MLP neurons of a small language model. Each row is named by its layer, matrix (gate and up: input weights; down: output weights) and neuron, and shows model dimensions 32-159. Each number is 200 + 20 x the weight over its row's rms, rounded and kept within 0 to 999. A neuron's up and down rows have the sign that makes its largest values positive.
After each neuron's rows, "fires on" lists the tokens most often at its 100 highest values on Wikipedia text that the model never trained on.

L2.gate171,206,182,202,194,209,205,202,214,211,225,208,137,192,199,167,196,229,190,187,187,192,154,192,206,205,191,181,240,231,232,198,202,183,163,202,241,184,222,202,204,186,182,176,203,214,200,120,196,207,180,216,209,195,191,164,164,204,197,213,173,193,213,193,206,217,210,164,188,225,196,197,236,183,185,195,213,188,192,215,187,193,166,195,200,181,220,214,198,169,207,220,194,226,192,185,188,228,192,211,204,179,221,207,201,200,181,219,190,190,196,161,190,219,192,161,177,193,218,233,205,203,202,194,226,179,192,185,203
L2.up171,213,194,201,225,209,206,210,195,229,243,169,198,218,191,216,221,178,210,192,179,178,186,193,190,195,205,195,178,209,188,198,210,192,205,217,213,201,184,217,234,211,171,213,222,208,218,172,153,179,234,217,210,237,198,181,173,243,174,207,204,191,172,207,194,225,209,209,178,176,185,202,190,209,210,198,186,198,207,186,200,213,169,217,226,183,203,186,242,181,199,198,229,194,191,182,184,194,154,195,215,198,209,211,226,253,209,217,235,212,215,208,206,203,198,231,224,210,200,213,190,190,236,186,194,171,233,236,189
L2.down171,199,197,171,211,231,211,208,226,181,233,180,182,203,209,207,180,227,259,208,200,203,181,210,217,230,261,189,218,216,211,179,188,161,196,175,193,197,213,230,182,178,225,191,206,183,201,223,223,218,198,195,205,158,219,170,207,188,224,215,198,168,209,223,186,191,192,179,221,226,171,149,182,206,214,216,188,221,205,206,216,208,188,176,216,196,181,201,155,186,198,200,173,201,211,188,211,217,174,194,184,228,174,191,197,185,172,184,202,207,229,205,187,213,221,218,220,187,198,178,242,222,196,182,179,181,188,218,217
fires on: ": ", "= ", "N "

L6.gate121,198,189,229,203,196,216,224,228,156,182,232,202,204,190,162,195,202,190,165,206,197,221,198,217,203,235,193,200,222,181,150,208,221,200,209,195,175,185,213,202,194,183,190,174,227,207,214,200,177,215,155,205,177,181,209,204,191,216,188,194,186,192,194,187,215,214,194,209,211,203,170,235,194,182,207,172,182,204,198,189,186,197,209,196,189,204,216,223,197,212,179,218,232,225,196,220,205,183,188,189,189,163,195,216,231,188,213,184,185,198,196,221,266,200,232,207,188,230,195,172,188,218,213,206,183,202,197,218
L6.up121,237,191,237,210,155,226,213,239,201,187,188,210,188,188,194,179,200,182,186,199,190,217,206,204,190,228,181,174,228,189,165,191,217,248,192,200,200,221,195,235,196,168,227,187,220,195,224,174,158,199,175,210,211,186,227,184,188,221,183,206,188,200,209,203,219,215,175,213,184,202,204,193,219,191,191,174,199,209,183,179,221,179,203,182,216,191,230,204,192,208,142,200,187,192,199,206,190,210,199,224,179,206,228,195,192,220,165,185,186,156,164,202,236,241,228,207,197,201,214,198,175,206,198,194,216,222,212,198
L6.down121,208,192,207,207,193,210,200,217,202,214,207,181,216,200,202,197,188,222,175,176,219,198,187,178,194,209,218,184,210,159,182,206,234,202,176,229,223,209,219,174,156,210,209,218,193,224,198,183,196,201,165,212,249,183,191,200,209,184,208,211,186,184,226,192,192,210,195,222,211,205,217,189,199,213,182,178,201,229,242,204,202,168,213,230,193,187,189,183,177,235,201,242,205,200,159,213,224,177,192,194,192,195,202,239,233,194,217,210,181,231,201,207,189,207,220,202,209,203,210,201,205,194,215,190,210,215,180,209
fires on: "tr", "Tr", "would "

L9.gate271,210,203,185,224,165,187,223,193,201,180,206,168,188,179,204,200,229,158,200,187,167,223,179,219,211,170,170,176,206,202,164,207,193,218,235,170,216,219,182,189,188,172,179,192,222,209,193,211,193,237,209,163,200,240,213,183,199,185,184,191,214,178,193,193,190,217,204,213,199,199,222,188,214,211,187,194,157,232,179,216,190,174,202,187,190,210,193,162,219,184,210,234,176,176,174,186,174,212,209,233,209,193,218,202,208,204,173,194,174,197,180,180,224,228,211,202,173,204,191,206,192,191,214,207,194,198,207,242
L9.up271,222,189,207,209,174,178,251,212,158,170,224,197,230,186,205,183,178,178,201,193,176,185,170,191,209,195,172,208,202,164,183,208,159,219,198,190,180,208,189,179,216,171,188,217,209,189,149,193,196,226,211,229,225,178,256,218,210,205,217,198,222,189,226,205,184,191,187,185,206,181,223,196,196,207,191,200,192,195,204,191,184,168,220,189,232,242,216,230,236,173,216,213,229,196,192,198,201,203,230,195,211,209,206,158,212,208,226,210,205,202,237,218,182,223,176,157,215,214,178,216,219,196,210,227,195,190,219,211
L9.down271,190,217,185,203,189,209,189,195,215,198,184,172,198,211,189,185,190,192,207,177,188,160,212,239,182,178,196,194,144,212,178,181,172,220,235,191,176,210,164,221,208,166,193,183,203,187,197,203,160,199,244,213,198,204,212,212,179,232,183,179,230,173,212,195,187,188,220,224,165,240,245,194,206,209,216,187,207,191,186,220,191,189,215,209,206,200,220,199,186,197,190,190,209,201,177,204,171,184,261,211,172,178,194,207,217,218,229,194,209,238,207,187,201,190,179,187,209,218,235,192,219,208,173,215,188,182,213,193
fires on: "L", "Y", "Har", "S", "K", "Ch"

L2.gate93,184,211,186,172,193,216,168,190,189,172,200,216,208,178,210,207,204,211,182,175,198,203,223,188,227,208,201,242,201,172,184,183,202,212,160,181,222,191,225,168,215,196,198,191,223,227,212,204,230,210,187,185,166,206,218,240,203,208,200,216,192,190,216,172,213,235,203,159,169,211,217,228,214,216,219,213,217,215,225,205,207,203,232,209,231,237,220,192,244,196,175,207,195,197,150,203,248,197,204,168,199,159,205,242,194,208,173,211,205,213,190,164,223,198,189,201,175,218,203,179,219,169,201,163,202,183,200,213
L2.up93,215,172,214,203,183,235,204,185,192,187,195,199,210,183,185,188,196,202,230,187,211,196,172,199,164,186,220,187,227,215,160,175,215,226,187,233,194,201,224,214,163,208,204,225,203,185,210,171,194,186,194,219,192,236,194,205,198,223,199,181,229,217,209,207,214,200,200,196,234,213,220,249,192,191,180,210,200,232,161,216,193,168,186,202,186,185,207,238,192,178,201,191,221,216,175,211,191,192,193,163,210,191,218,195,202,214,171,201,204,189,167,186,222,223,181,226,202,204,230,201,159,204,155,200,184,208,205,218
L2.down93,202,232,206,206,176,186,155,199,196,206,197,191,224,191,203,180,214,179,192,183,214,220,190,187,184,189,201,212,227,150,159,211,214,232,217,190,221,181,240,204,203,174,202,212,204,209,222,209,223,208,210,162,210,229,205,183,175,232,206,221,200,207,213,212,199,215,187,208,173,230,210,256,218,214,170,183,197,219,199,190,223,184,223,167,214,210,210,225,186,168,200,207,198,173,185,212,238,171,217,193,204,215,221,202,221,187,183,223,197,201,170,209,218,164,204,225,184,219,199,201,188,229,203,187,199,186,214,209
fires on: "He", "Dr", "tr", "ste", "Tr", "he"

L10.gate365,194,161,200,173,243,218,189,206,208,238,197,171,235,205,183,173,204,200,242,207,183,185,200,215,212,189,187,222,210,201,201,201,217,171,212,210,192,229,182,227,205,199,197,235,162,178,183,174,217,181,171,170,196,194,179,212,167,174,229,196,237,200,207,188,188,218,210,224,238,174,148,221,204,226,220,194,174,205,226,196,223,199,163,202,200,205,210,229,209,203,214,195,208,210,187,195,195,195,214,205,207,173,212,199,220,219,173,178,176,208,172,216,218,225,201,202,185,221,146,201,201,212,193,196,176,188,180,215
L10.up365,160,209,169,173,190,244,200,209,216,222,177,178,203,193,218,183,206,198,218,218,161,171,233,230,200,174,189,207,193,175,195,163,185,198,241,190,207,233,175,252,202,180,203,241,186,189,163,208,214,177,201,194,219,230,189,179,190,167,189,202,244,160,201,221,201,219,202,219,222,224,188,220,209,192,211,189,190,220,184,206,224,200,169,183,180,182,201,219,185,229,216,190,215,211,196,171,189,197,180,175,203,200,211,200,236,213,157,194,192,203,195,217,202,199,191,217,185,203,201,213,230,206,225,208,180,184,206,193
L10.down365,228,231,195,163,206,219,183,217,225,188,210,206,218,171,205,189,181,193,200,200,201,239,182,212,201,204,191,224,197,197,183,199,212,215,194,191,256,191,161,226,191,191,196,186,164,190,184,218,168,195,172,231,197,202,218,230,207,201,215,199,197,199,227,213,204,212,193,222,211,193,216,200,199,216,211,223,201,211,217,231,198,194,219,181,196,211,187,187,211,190,235,190,195,196,180,205,201,199,199,195,209,192,200,207,173,207,233,201,185,218,181,224,211,204,184,218,194,167,184,183,198,224,220,208,179,180,229,175
fires on: ", ", "in ", ": ", "born ", "of ", "since "

L6.gate7,209,159,217,197,202,170,202,206,200,230,206,220,189,229,196,202,196,211,209,182,174,223,193,189,201,200,239,158,245,229,165,250,198,173,203,196,201,199,203,209,200,171,224,204,225,201,195,214,167,212,235,203,203,233,210,179,204,200,216,186,222,178,219,223,147,188,170,183,191,186,172,179,217,217,205,199,222,202,186,208,225,193,229,197,177,202,208,192,193,215,204,207,184,216,215,242,205,180,178,171,204,188,206,178,205,226,162,184,241,212,210,202,158,185,208,185,237,234,242,224,175,187,207,191,209,218,203,189
L6.up7,215,211,170,191,227,224,207,180,216,181,212,208,175,233,181,214,211,187,218,182,232,209,205,199,207,220,217,185,203,213,174,221,236,217,165,231,220,191,208,199,214,172,224,216,221,193,216,202,166,221,138,204,197,202,177,186,154,189,229,197,210,195,175,208,160,194,178,181,206,150,158,215,197,197,176,189,205,229,214,223,208,214,213,198,187,182,221,188,212,222,248,231,219,222,193,199,173,197,213,197,209,203,225,184,218,215,215,201,253,203,192,239,179,202,221,231,197,182,234,240,206,218,204,217,247,200,172,226
L6.down7,206,188,201,165,249,189,221,205,211,165,201,214,204,194,209,209,214,206,181,201,214,193,212,208,215,194,190,176,214,189,177,194,229,227,193,226,203,179,179,227,177,185,212,161,190,246,213,196,228,237,216,193,216,181,176,170,207,198,219,204,189,196,208,192,186,223,194,206,182,172,191,192,216,184,233,244,239,218,192,244,209,211,216,228,215,219,211,221,223,202,235,231,183,191,229,242,205,204,193,188,183,216,217,182,225,215,199,193,178,210,193,207,197,161,215,213,265,216,209,191,191,221,194,227,177,238,179,209
fires on: "p", "ec", "i", "ic", "unc", "igh"

L8.gate70,207,224,165,214,192,189,182,201,222,178,208,209,210,197,220,184,227,211,183,216,216,197,155,193,172,205,230,203,174,217,203,177,192,220,214,184,199,192,169,199,201,200,198,184,209,228,159,210,184,186,168,206,205,219,213,184,196,192,201,199,198,199,219,205,200,198,195,166,211,204,202,209,227,225,198,221,216,227,197,194,198,235,160,214,239,142,196,196,243,189,197,199,197,226,165,160,235,223,197,176,202,216,228,214,170,238,214,238,198,210,173,173,206,200,196,210,209,203,168,173,202,215,202,199,200,199,225,181
L8.up70,204,196,215,207,224,206,223,204,212,172,180,198,180,184,200,188,237,209,236,180,168,194,195,220,203,187,228,196,185,195,219,215,193,205,205,193,175,195,216,218,219,238,181,201,173,224,195,191,197,231,189,173,213,199,205,181,198,199,195,180,245,214,203,182,211,204,217,179,214,198,219,212,199,242,182,191,210,182,205,214,202,214,168,221,200,155,213,170,228,185,230,176,182,221,200,179,229,205,204,186,218,235,216,196,190,178,177,209,189,208,178,205,189,214,221,150,189,176,187,210,205,197,190,171,234,194,187,219
L8.down70,187,180,202,216,234,249,178,219,184,183,186,218,212,214,195,213,197,193,220,176,243,187,217,192,152,209,236,233,172,224,189,215,208,173,175,225,199,202,211,230,212,209,181,185,195,216,243,217,191,201,170,198,212,174,230,222,193,197,185,206,183,182,192,216,195,185,192,208,206,198,200,218,186,183,218,231,189,200,228,192,211,212,222,213,195,235,208,188,222,190,210,177,192,197,208,192,201,194,219,227,225,174,175,193,183,192,209,143,200,193,183,211,229,228,221,208,180,170,181,203,168,177,195,195,169,203,182,188
fires on: "ul", "ic", "i", "/"

L9.gate252,192,208,206,205,208,196,183,224,195,193,196,224,193,207,174,205,173,205,190,189,204,237,201,173,176,177,180,202,189,193,145,195,227,206,183,184,231,245,200,207,197,191,191,197,175,189,247,222,197,222,217,184,167,184,223,193,221,193,183,171,222,188,181,184,211,232,236,199,166,229,201,215,189,171,144,202,179,172,195,219,175,200,209,193,202,208,209,211,212,214,188,220,178,150,212,198,197,208,185,198,215,155,217,206,212,218,209,196,195,221,147,171,200,191,165,206,212,209,184,199,215,187,205,196,205,188,162,184
L9.up252,186,177,180,241,226,179,199,220,197,198,204,234,213,208,202,182,200,227,198,138,186,167,202,198,199,258,226,200,166,214,194,215,180,207,179,205,207,204,189,222,177,157,211,208,198,199,236,209,177,188,216,196,222,202,208,187,195,189,223,190,187,201,220,227,176,208,194,202,205,225,219,235,185,236,189,189,202,171,201,239,190,194,197,163,222,202,200,211,176,192,202,204,198,216,196,194,239,200,155,194,211,199,187,178,227,200,204,198,201,206,195,149,235,165,219,230,198,188,219,220,202,183,174,247,209,191,193,206
L9.down252,175,152,190,219,223,202,196,204,180,228,211,195,173,207,192,187,204,202,190,216,191,191,216,157,195,220,221,193,201,213,220,206,215,204,223,194,197,198,219,204,174,200,204,197,210,170,181,188,148,197,190,201,223,211,201,245,198,176,187,207,183,181,192,179,180,200,195,192,196,186,185,204,200,193,186,193,142,238,182,174,232,194,202,190,225,193,184,152,236,195,194,212,247,216,172,186,192,172,156,201,205,203,179,216,192,242,152,220,201,187,184,247,223,180,227,200,200,224,188,214,223,205,205,207,183,223,196,205
fires on: "r", "pl", "w", "be", "Pl", "h"

L10.gate346,216,189,197,210,196,184,178,173,161,175,211,222,175,221,171,191,187,219,200,217,185,194,186,214,197,200,202,182,214,235,213,197,177,221,201,183,231,219,201,210,203,192,204,195,187,193,186,178,201,203,175,214,200,174,212,203,188,200,179,229,222,219,203,187,221,231,226,227,248,213,228,203,215,177,208,183,180,195,176,214,174,216,225,173,203,200,218,191,209,260,205,258,216,184,227,198,191,158,217,235,224,160,210,194,205,222,223,194,169,160,174,200,218,199,167,208,210,208,180,239,190,206,216,197,161,183,211,205
L10.up346,192,178,219,209,208,211,210,226,186,196,206,197,176,227,204,192,213,205,187,164,248,200,182,206,198,216,210,169,244,216,165,196,168,202,210,167,193,159,214,185,210,173,205,182,209,222,204,217,157,212,225,206,174,193,207,202,220,226,175,172,206,212,215,223,204,221,197,164,187,223,195,182,190,163,166,200,195,216,199,193,201,261,228,180,202,195,192,194,172,191,183,221,184,179,178,236,169,190,202,189,208,235,166,206,197,219,180,187,216,183,156,193,232,213,215,212,183,194,213,216,198,226,197,213,201,206,186,205
L10.down346,174,178,244,225,182,177,212,206,200,205,219,207,184,178,181,197,205,175,189,151,190,212,217,193,214,208,186,204,190,244,197,203,198,195,224,184,187,165,191,188,205,199,218,175,170,198,218,177,206,205,212,197,202,216,165,230,192,213,214,201,230,245,208,216,186,205,212,227,196,181,204,152,216,205,179,223,162,199,196,214,173,199,214,219,162,202,201,203,240,209,182,238,200,200,205,163,181,190,201,187,211,216,179,212,151,210,184,190,188,188,208,217,203,205,192,231,204,209,183,237,215,216,217,202,210,205,178,209
fires on: "nor", "h", "sl", "be"

L10.gate141,228,192,208,191,203,189,191,185,222,228,232,185,185,202,190,251,198,211,178,212,241,186,205,202,183,187,199,162,207,210,186,182,183,212,208,181,197,206,228,227,183,197,200,221,207,234,198,217,146,211,133,208,213,241,170,193,174,181,215,203,216,235,199,234,191,220,202,202,201,219,201,184,235,211,207,188,202,153,194,210,229,187,204,193,208,194,180,209,215,202,233,172,170,238,207,215,163,179,255,204,213,231,178,174,167,196,192,196,200,206,221,189,207,205,203,186,238,191,167,227,208,204,185,200,194,207,181,185
L10.up141,208,212,200,184,202,199,233,190,226,212,231,189,170,223,208,217,193,173,194,202,199,208,183,217,198,195,196,201,221,186,222,246,160,188,192,172,231,222,224,234,196,191,206,187,199,177,191,197,187,215,162,220,212,164,226,193,199,212,200,218,209,231,177,195,184,190,202,212,194,205,203,204,223,182,218,201,207,192,154,244,216,229,198,233,182,171,191,203,213,199,195,209,191,218,212,188,149,188,205,198,197,229,201,201,193,212,173,226,228,215,205,179,173,212,207,162,179,216,180,202,220,213,183,189,202,191,196,210
L10.down141,223,213,209,185,211,227,247,203,212,228,214,205,233,184,185,234,157,201,183,200,245,181,205,240,173,187,208,200,216,186,164,190,199,167,192,185,174,186,207,233,179,189,203,226,214,188,184,200,196,228,163,191,209,205,209,196,182,196,215,223,171,201,200,214,189,216,177,216,206,196,194,207,205,207,153,183,184,175,214,188,229,207,210,206,209,217,205,210,214,211,195,210,200,195,207,224,226,195,199,194,218,210,206,178,212,173,208,194,207,186,166,193,186,197,215,222,208,186,185,216,172,179,215,206,206,217,209,208
fires on: "S", "i", "ic", "u", "competi"

L2.gate323,181,212,226,213,203,206,198,203,170,213,172,231,184,205,175,199,192,216,204,176,195,220,166,209,212,171,207,190,200,213,182,188,193,194,209,168,195,229,215,174,189,176,211,204,218,210,182,206,181,177,221,180,199,189,165,179,224,196,217,206,198,207,202,158,227,206,189,205,227,223,176,212,188,199,219,212,219,193,162,214,214,179,218,194,221,238,180,221,153,213,189,187,207,203,219,224,149,215,184,182,183,202,208,235,170,200,210,207,208,208,203,183,207,182,186,189,185,179,176,215,191,200,225,188,204,247,130,179
L2.up323,210,197,237,207,178,204,183,209,199,217,177,258,196,196,187,205,183,209,194,196,208,240,196,191,210,189,200,192,235,195,177,197,207,208,202,135,221,192,209,177,245,163,198,208,207,200,165,199,220,189,214,185,231,198,187,199,223,222,228,203,207,197,219,215,202,204,183,184,230,227,203,206,198,217,202,186,216,222,164,209,218,206,212,143,157,212,176,188,188,195,200,187,201,210,210,231,188,193,172,207,230,170,186,163,218,234,209,218,199,263,200,216,219,189,200,200,178,186,161,218,195,210,197,197,210,191,186,208
L2.down323,195,178,204,178,196,211,190,225,206,173,242,237,207,185,186,223,199,241,193,195,240,192,168,203,194,195,196,189,237,214,187,178,223,191,172,195,241,191,212,199,204,172,190,189,219,183,203,190,181,224,211,202,199,216,194,185,222,189,206,232,200,193,186,217,188,236,206,185,175,185,208,214,216,188,231,185,207,219,198,190,149,159,220,200,194,197,183,179,166,197,221,223,206,193,223,222,217,180,230,228,203,177,200,224,213,177,242,195,176,201,187,242,190,201,186,177,205,208,222,231,227,234,231,212,204,223,185,198
fires on: "com", "Com", "ann", "en", "enn", "ath"

L2.gate305,198,159,180,206,214,173,207,188,205,230,183,206,207,193,188,184,232,228,205,178,220,221,184,164,154,203,210,194,197,185,187,146,209,204,211,210,184,187,219,196,221,193,223,221,233,234,147,202,196,202,197,189,224,203,197,170,177,206,194,159,241,190,192,219,237,201,176,221,196,194,199,206,203,197,197,221,209,187,198,188,171,187,143,190,193,193,196,239,164,194,192,206,182,185,193,202,206,216,196,174,212,222,186,212,219,193,211,224,165,194,205,188,221,218,171,199,168,222,211,214,205,208,177,190,195,217,204,238
L2.up305,227,178,185,232,160,192,207,204,231,199,190,199,205,152,214,213,213,168,206,195,213,195,200,165,202,232,200,198,211,228,210,184,212,193,186,218,194,215,203,216,235,206,206,184,187,202,159,194,228,206,203,206,220,190,175,230,188,194,205,174,199,205,197,204,241,226,211,210,221,227,205,225,191,225,189,207,207,196,204,226,147,183,172,205,166,177,195,194,174,206,208,205,224,182,193,160,188,184,180,210,216,213,148,189,194,202,190,196,192,211,189,221,226,233,176,195,181,204,216,210,189,190,185,185,206,191,204,156
L2.down305,252,175,212,229,190,180,237,212,208,192,199,205,212,166,208,220,192,204,190,212,216,167,227,198,190,227,189,212,182,202,185,201,215,209,186,178,206,227,214,205,174,185,176,211,176,186,205,195,239,152,166,200,239,219,172,197,226,148,211,176,209,217,219,196,180,176,231,198,190,167,197,211,209,206,237,207,212,207,200,213,165,214,188,240,197,190,187,169,150,184,231,225,201,213,212,176,177,203,189,176,218,215,180,198,207,198,209,188,206,140,186,213,177,204,226,205,189,183,200,165,181,207,189,199,168,189,200,200
fires on: "–", "g", ": ", "end", "- ", "ail"

L10.gate243,184,173,177,221,208,234,198,189,212,176,190,200,173,206,200,183,229,236,184,205,234,233,211,215,202,196,192,156,189,204,208,187,161,199,203,160,214,191,173,206,181,206,164,170,186,186,194,181,222,209,201,193,171,203,162,236,186,201,210,207,216,224,209,184,199,249,213,180,217,177,215,206,212,191,198,182,169,169,183,188,224,200,214,201,229,183,198,183,166,209,222,202,165,200,183,222,210,212,180,201,209,147,145,208,231,180,196,176,216,235,196,205,192,205,185,204,173,196,233,201,214,215,215,203,179,156,205,181
L10.up243,194,226,211,196,189,211,191,219,206,235,200,201,193,215,156,172,203,172,190,214,218,255,188,217,204,214,196,234,205,181,189,209,222,189,216,162,185,218,212,213,192,168,198,189,189,176,249,188,230,191,199,209,196,229,222,181,197,178,216,217,176,184,194,224,194,149,175,216,203,219,170,185,193,196,199,164,224,209,215,247,230,175,226,177,199,197,171,169,169,217,214,167,198,222,192,205,223,186,184,244,197,202,194,196,194,226,200,203,205,222,223,180,212,226,230,190,171,195,193,202,201,177,207,194,197,206,203,206
L10.down243,184,200,164,172,163,200,186,209,202,179,178,226,181,165,203,171,189,197,188,178,201,174,234,187,162,196,212,203,224,206,163,213,210,206,211,172,216,198,206,168,156,183,181,216,183,209,205,208,170,167,195,210,164,206,215,204,185,192,195,183,167,185,215,173,199,219,220,191,196,172,213,254,193,204,221,195,204,240,191,214,189,196,183,222,197,200,214,185,162,216,185,206,203,219,178,210,195,179,172,164,204,221,160,185,183,217,197,211,196,232,185,223,211,226,173,215,190,183,183,197,208,170,258,175,204,185,168,178
fires on: "st", "ass", "pr", "h", "en"

L2.gate190,192,150,239,206,173,235,181,225,171,223,182,230,159,222,224,217,211,182,222,197,154,217,231,174,198,146,217,184,194,210,226,196,185,191,169,176,196,210,202,217,243,185,202,183,176,215,197,202,176,206,196,234,258,186,208,202,230,188,190,210,201,218,199,213,201,216,218,189,204,201,184,212,223,192,179,202,215,196,168,249,167,172,203,201,204,231,199,191,191,181,172,218,231,180,233,207,224,177,186,208,227,199,157,196,197,188,209,217,181,204,205,215,213,179,217,181,202,215,162,249,231,171,240,214,234,217,210,205
L2.up190,190,172,194,206,185,235,207,206,209,218,210,204,177,236,185,214,178,195,215,211,179,180,235,172,222,145,210,213,186,227,235,212,194,212,184,186,218,198,212,174,215,196,185,191,206,181,215,200,210,208,184,185,195,165,212,168,233,217,202,211,192,222,203,199,172,227,242,221,197,196,196,224,212,191,206,214,206,200,183,223,174,132,200,172,171,215,197,183,173,205,154,209,211,165,239,201,203,205,179,197,229,223,193,220,237,176,222,195,205,187,206,214,189,184,216,190,210,190,164,250,222,177,200,210,192,186,175,192
L2.down190,192,172,214,190,181,212,203,213,182,218,217,167,197,209,230,180,177,182,167,202,171,208,202,177,198,192,215,199,214,200,220,184,172,171,217,189,174,201,184,190,249,190,194,227,187,212,209,200,243,209,217,187,222,184,234,201,230,170,167,213,189,183,211,198,190,207,188,211,191,219,224,228,192,202,211,198,206,196,202,206,186,175,211,183,178,233,186,163,197,201,150,222,235,161,207,171,232,232,193,258,220,214,179,199,247,211,221,210,197,196,195,223,232,169,203,184,181,210,187,235,191,181,246,197,200,206,183,183
fires on: "com", "Com", "port", "um", "y", "Mel"

L5.gate61,218,163,173,236,188,189,196,167,225,197,176,160,232,194,223,210,211,198,260,189,225,214,177,197,213,215,180,235,188,191,238,247,181,159,206,187,195,179,189,186,206,200,164,222,182,193,171,231,173,224,188,215,185,198,192,184,200,217,186,220,221,169,246,165,175,202,185,160,190,209,204,200,187,195,227,186,212,227,220,222,215,174,169,217,183,207,210,198,188,195,234,194,191,180,148,194,205,206,212,187,202,209,195,222,183,216,206,190,200,170,201,212,175,156,192,211,198,187,214,197,198,197,170,201,183,235,192,192
L5.up61,222,174,164,202,200,203,230,202,247,204,191,186,202,203,189,221,196,190,199,189,203,226,195,213,200,192,200,193,193,221,217,187,230,188,198,185,202,215,208,191,192,174,147,232,208,201,170,209,158,208,204,204,204,212,220,176,203,224,192,208,190,211,209,195,189,221,190,220,199,187,196,193,172,181,201,204,205,193,185,205,201,201,206,224,211,198,198,221,209,201,213,188,196,202,217,187,242,183,193,205,244,183,191,216,166,180,197,152,200,213,219,208,172,158,201,222,214,199,232,199,206,198,176,183,214,207,216,184
L5.down61,208,212,190,182,238,231,194,201,170,208,169,226,204,224,187,198,197,216,194,202,229,165,227,196,179,211,185,178,177,216,201,201,220,188,156,201,222,182,218,227,188,211,203,221,189,208,202,198,209,200,165,199,216,197,197,213,187,213,187,237,246,225,223,160,231,164,185,186,196,196,210,202,171,250,193,183,176,190,212,173,212,213,186,199,197,191,236,182,179,196,220,232,204,208,222,194,201,175,211,168,190,217,164,202,175,195,186,206,192,198,215,214,208,197,203,171,191,181,206,242,198,183,230,195,191,226,185,192
fires on: "l", ") ", "Br", ": ", "g"

L6.gate357,229,181,191,203,184,220,208,206,211,212,176,231,203,245,226,176,208,199,187,231,240,185,222,267,203,191,177,198,191,160,197,232,200,199,211,202,221,228,198,202,236,171,214,198,219,194,196,207,207,221,211,190,225,187,231,201,210,187,209,224,158,199,214,185,185,222,196,211,219,224,203,245,192,196,224,176,210,189,197,204,200,167,220,199,183,217,184,176,182,210,178,189,195,210,215,200,202,206,228,151,213,178,214,190,187,220,205,185,213,217,186,180,224,224,174,183,199,200,202,176,212,176,202,199,203,183,202,177
L6.up357,213,180,177,205,204,161,219,206,235,183,178,202,178,202,215,195,189,204,164,182,211,213,205,218,214,178,171,226,210,196,200,214,202,228,165,193,159,164,209,195,232,196,193,191,174,193,195,219,206,179,206,187,200,176,191,218,191,225,204,179,203,222,166,197,183,237,206,217,187,224,189,183,213,201,203,215,213,206,201,178,211,243,172,217,208,185,223,202,210,174,208,182,191,206,181,180,184,209,191,218,193,181,177,227,220,189,226,206,188,164,212,215,206,163,193,193,195,192,214,185,174,203,217,236,228,193,242,187
L6.down357,207,216,213,170,158,215,200,186,183,199,185,159,189,216,213,194,192,216,207,186,212,200,160,209,206,213,208,171,240,212,202,183,214,182,219,247,175,162,193,190,210,185,205,168,215,216,180,201,206,195,179,183,212,198,191,185,228,227,206,204,212,194,180,198,212,205,225,200,219,210,177,172,195,179,248,214,196,237,199,218,211,227,145,198,210,174,199,224,196,216,223,210,222,200,167,190,165,188,177,230,163,169,164,211,175,181,222,176,210,169,218,186,225,229,218,199,205,201,217,194,214,225,210,198,247,191,217,209
fires on: "fic", "ast", "et", " ", "on"

L6.gate124,213,192,170,178,195,203,206,186,195,209,185,229,193,199,230,188,198,207,200,207,174,225,156,169,168,214,208,199,184,219,231,195,218,214,174,228,213,177,164,210,197,212,233,191,215,222,237,183,206,210,183,169,207,173,190,173,198,198,192,198,207,245,191,179,200,222,224,238,203,223,200,180,189,164,166,168,167,197,170,214,210,202,204,197,188,184,184,177,177,244,188,216,195,198,200,210,200,204,179,217,212,174,208,164,211,216,197,238,205,155,239,213,187,186,217,178,191,182,202,234,199,182,187,170,165,202,186,175
L6.up124,202,200,166,220,158,200,209,207,199,208,219,217,202,164,187,177,227,226,197,199,204,204,195,209,225,221,228,215,178,196,221,174,207,195,210,230,195,174,175,193,233,187,225,226,170,212,218,201,190,203,195,242,199,186,171,154,181,205,211,212,187,202,189,176,190,186,178,210,216,167,168,185,160,188,227,198,159,187,240,222,208,184,204,215,217,201,193,211,189,186,220,201,226,202,248,196,220,191,203,210,176,217,222,213,186,217,239,189,189,185,228,184,200,179,207,201,172,180,185,183,216,185,245,179,180,198,187,231
L6.down124,210,202,183,213,195,220,170,209,202,190,211,197,146,178,201,177,203,214,223,197,217,194,170,198,164,199,191,207,150,210,190,194,219,192,245,202,193,222,155,200,210,217,219,211,204,212,205,185,208,195,203,212,195,186,190,229,198,214,233,234,185,203,166,191,164,202,175,207,213,215,205,209,183,172,173,208,179,211,194,232,195,208,191,235,186,195,154,179,220,204,187,222,225,200,214,200,177,192,215,161,220,203,180,212,204,171,183,193,196,188,204,185,201,195,198,229,194,210,227,189,179,210,217,218,206,158,202,205
fires on: "ad", "en", "sub", "der", "end"